config.toml
num_hidden_layers = 11
hidden_size = 256
bias = "none"
tie_word_embeddings = false
init_std_qkv = 0.0314
init_std_down = 0.0128
lr_mult_qkv = 0.5
beta1 = 0.93
max_seq_len = 256
train_tokens = 487400000
dataset = "wikipedia_en"
MLP neurons of a small language model. Each row is named by its layer, matrix (up: input weights; down: output weights) and neuron, and shows model dimensions 0-127. Each number is 128 + 32 x the weight over its row's rms, rounded and kept within 0 to 255. Numbers have three digits each.
After each neuron's rows is what it responds to, as a language model described it from the Wikipedia text at the highest values.

L2.up1056:159094124108143125085189141115108151138123163081115122125094155104091140147106121105130075130135206130136166164106179100148180095084137121139179178120095136100115174151086124145076174104187085109099116088116115156178104193190085126142119135139168104117105153181110122087087094099117108185141154088111162132162112125141111187183093119145128189156112189086094159157125140122064125091135
L2.down1056:153156139114101183123167115126143110078125061159093114089107154084091162068149133101121180150152140112116121139058160132062125120173127159103092132099094094158092110121144169138131125146165125140139107100073118176138102188121172141127079211129188142116173095165160151101112168126160096162142159127077162149078087123166149192181131162149137150122112191123114112081116152162067122158098
Responds to: Perfect auxiliary have/had

L8.up733:065217149052162116119126086169111101090179137078104166168119148133147080067114164123143119168136068119107139097155139159106157140122100118108108146195156103110155129127146122131102124089100108091142104160153096080133189152146131128129106186090116089150132167024136101121147152169117091095094097124120086171132155096148122174126109117135113111152099150167113105114179099135101145169089
L8.down733:111141095123109137158125123141167096155126108140088146159045141129116116118074160089167081183161120167174142122191139133160133191105161131100118106187174117103173179114138132112110099168139106115059129165113146137125151127066189136171158111122101179084173167070115174141221125194142080136113127106164144172136120119126172122098114098137061109154096177063103004077124132119159135152123
Responds to: Predictable template continuations

L6.up1523:157124115134135207170127132145117160127090159155157112139118129119079088136100165156129150113133110091153152188090160122102127122150120126155156118166174119130144176209123141104168145114140098081120156115155074117146104138092123172121125093072129102100141104083108135133141084137108085100144180133102113082149139141130091092124110166173031146094118193134159134163139145167186123121113
L6.down1523:177065142134167128148165118080158080145178198150153156099135148141142138120159152144131095104170160127102109161153151126119200119117180163128129095140103072085185122119129140113091106194092094100113139127116107125054136122118128085123174183151116125134147199138196077137115125101173144101194124099094119125145128085046110091113181145136120137143112100113166136111163120137058189124098
Responds to: Determiner after possession verbs

L2.up1476:144136138113162128119136094157145173110162085104098161133141186170118155144149156097116064146070058091081120139118129086134158068106053096165150113064165131155105133145105115113129096135117147094119137079102124146109145088173115111147138038136112088125181153151210097062130089100132184166187148115107137148114105115134109076166109092162144100150128156146161083160138112129166133139107
L2.down1476:141121118168141130135157083163147168070141107095072129147119135134147147147100205147085146157102099094168199134135112122137098128123131158140143121059157060154108136143126133092111044127176050132109104120117127220152164159220161106153066140116107130119139131175149138100146062134141207134146108154117176118148141104159120099123116098113141153205151162145152126125134173079192150160119
Responds to: Structured list-item starts

L2.up475:186131150183203166146110120115165136088171153136153152135157147165120102220161108152167084106121088121061129115194129069225123157112136075126125068157124131072117096128127162147133140117178095149156145149088078104128065090171174097136186135114160114199134151096083119160127143143135146136137174155047071129131136165118146100197143157160153121120178116145106123134132131149125100158139
L2.down475:128190135049134166105115158133214137108129102106124127102163136122182151109121152094128137154136084128197163165153135137029078160066110127106121121131126135118166139122085124099178152154127123103139204100128152117112098130137119129149146100133045197127134101164168057149156133202110119132133122086125145100112088065115143106162099137131104107113131116133126067091114103100154089107115
Responds to: Place and government name continuations

L8.up174:131128096101118143100074105129150165096126100178091116123110125158166129125119165146123142143114143111151166106107160123129165197154126092133136138075134181133111113130165102067115150108156165129106132023134121100107140106135109041075081147111077116070157146113157047136097164133120155110138107118093121096117157137120157086163098166151135161096069157122151136154121110139093089106140
L8.down174:154186150144177101111155065176154136052098123125094160134086071137185112111134144092105101106086162104180172117152136124105137123144155131095087106117131145098109158191135112125151167135129127106130137146112149122104065194162118121120049162161109132095124131125147100108111117153149029150129121110096088108121154136128178163148075142129163165111117073129135153112154106082131090107146
Responds to: Parenthesis after dates

L8.up778:148135163082138123150127131166128139122142127141121144178111145203095117167055122143071118119178155133147140131143085165143092108102190160173179154108120096104131163100110155107129045094134132063119118107116100117092143087140130126130175089110172130146089178078134141102150036059102125165077111084105154136115110164137132134068084177118118093139164132043123143078095138130124128123154
L8.down778:105141166161143158163094170119140148135150160112127116191144112147105088166110144129171106106137108134139142137131078126114147031127118195159144177131147167120131173133057150124153215131134088140124110105121167108084117165076174066129120108176118129120162147142113063174119093188160142136124191136086176132123102127133163140155117105086127132074174153113122070151090130124138099173140
Responds to: Plural noun after counts

L2.up465:121130163112053079110124136064143092142124133140078132155125091142161134146108117059102109151132127131118092071178161104163052104128162134122173132129147082097148164135105103071142122113147089092131081122176099113102151179136135114170093133121107133060114127132128095098138134148144150126189125125149143141076129180184118160126085119152082121130109132129115139133134100126101109188162
L2.down465:111144153052109101122140097138122107104103207156161106116079103170161124160137087045128176114139102092092100157164160082095140162070103140149114123150142092128121140147120078087151142127184062124116110075101115136084202104127027136143054138163103125102096111163077134163119089113162134090151096135118140176116101205122131160137097147120124126146091138083125090173127107057123122106143
Responds to: Final digits in numbers

L2.up1027:087054114134062096109128141092116130205111129169126092179100126081141151063108093140087092171158124089104153151122145086144102178090145095164110038176080160126100128146129107169097121156175069102101133136185104106167141079173139142190143072123101098145133144116103129134105151152105105122146151144146114110147097188106171200137151074115145169105131175130078089132148134121174149112137
L2.down1027:111161195180144186144139085153137107148152190145131113149102182163158112079107133101127079100186163143150110130117134138090160180148111185191136086169118103168109086137119109150060153115132104091097137141130109124149124137066104120136115160124144136114086073127068129140123149048156136125156110157096120134127115090093189142114132133138100104132098165100124140134130130106132121120075
Responds to: Indefinite article a/an

L6.up497:100181130120124076153144154164199179140120154141042129092103144119132072124086131120101147130149120103094124155216153155121141108073116170113076104072072098108099136119138169108137124069163169133157128094137143064118078165173110110122087118105101168122084108196100128163143070129194132218084174072153134141134123134113164089120127162143112114160156155151084200159133125142124115141081
L6.down497:153164172111128155099173144135143145133086124140107145126114126130107097161099150153085110068122139096077212086133163112145218180155116162106163183129120124142132117084159128132131054105125156114130149182121148144106126080170044078121137106111096181134076164175114144138130110202145131141086171112137140169176154097169085099072094119084105075108115102121125154128204117193145137149170
Responds to: Adverbial and quantifier words

L6.up1381:102091145136154106116103174070080147124194097083114156136164125091146179137105064178124094170171160103087068139146131139096134077066087131107170128118146082109172120100139088170167146081121134134075113165160153127145104059095171134138142086154101149140075128139113098111192128134079115099134114175087122099174107141188163187122092143172125128132097163114163165176151133045132071131151
L6.down1381:109088129117119059074170129168105148115106117127113135132149123164099095153103100178056140151116082111144168171121142163172144166107149099089133178161123128167127103129136110131134139134181085131107201112156112147154137048147117112143149148120165096097123116128107154131114089102075149153136089116092119145115051107140115111126132137147111139094143181047072212119157067156168146129148
Responds to: Inside multiword proper titles

L6.up1267:081103148093145145074097201115174090160112176194161122119172128119183159083098084148139098093127130077100162118122157092119157079137109128185129145061087159170148113103122185111109083085144080079089068099178102160101125126108132122094117129140141113117135089070159155093134193122123154163126101122070167135137140127227090143118210140093155146098083104127126141164165180153143089146096
L6.down1267:142169154108175098149099072118171119166081091134095125126079117169090141087135093069081156110131098129163108102212152141148167168160028172191158090112159142139150122136128157095101125154075081136112096116156121150090191174094095141133134138143065122109056063139129117103058200154157118165122119137082133106166119133103176109107164096140141136106159138116133067122124153139078067109071
Responds to: Mid-word fragments in Latinate words

L6.up974:180131116079122097153092114145152185088182159170108114122167095153108125150063055118178119093105104090117122175111105122119175103078084136165160112130126184138125162156176121108231104122070183103113132156142111106147147139134147141146122065111166123094123084173109113097093109119149117141104180182134148141137124096151106190124078141192192062121115129138118105114122154136126157178057
L6.down974:044148130094134204116071131117153137197148132159135068077156125144119126085089118105056142123142112099166203143100075121112155151105100118155174115177178076111093175122119100140144113182189097135117158100081115126131130163119116120193174123169116165142084139153137113129118158164141123145131160154146098155143121126122161135079104169166092125071137118162152115173131147114100105180073
Responds to: Word-initial fragments

L8.up844:074147142102131100145152101159118144095148151127123118141123127161049174118110134104142180127144159128197074165066122131107134171096126151132109129106169134105140124136127121141158082089146194133074209120115102098177176135114163141118127086142141100066124078185172163167163119162098071224088130154107128182166096102210126183139160166125171093119141210135082121113153145164067144098144
L8.down844:182143156126085082072185104147105126167145114127155135096162157137110100022167145119133123064065141100105114147079134094147111175157097133096107164123108119105185142158099074121174141082113149082204160091113076129175107181161073027162085139078086123121132095137158100129170189129122072137094057097146124103153138109122089112129149140146223126166156131130131132127127086167167154098135
Responds to: Word-start fragments and conjunctions

L2.up1275:068119131146086114112129113055164124140064124157094141140155092149122148106102123098092081094102134144129101121119149170121130096192104096129160128109114141124137137168126115077106088179130105063177106094165133161097129133216142099141114125102183145081128100172043142127046119117107090153149150148145109145146179169162099188173122110104130165157193141150150115155162212137163085167139
L2.down1275:099146112134099098118069114169049149189127177177135167081111125105086118165124107147134156142129128138161111124171128095122136150101158099110127110159122121158092158112106140148104180187079142167139105150080147099189146072133164101139162164135154139088122124132139113098100175139216128104144162149128062093088167132174136179057123138116080179112156121185177109116077113072102172133137
Responds to: Coordinating conjunctions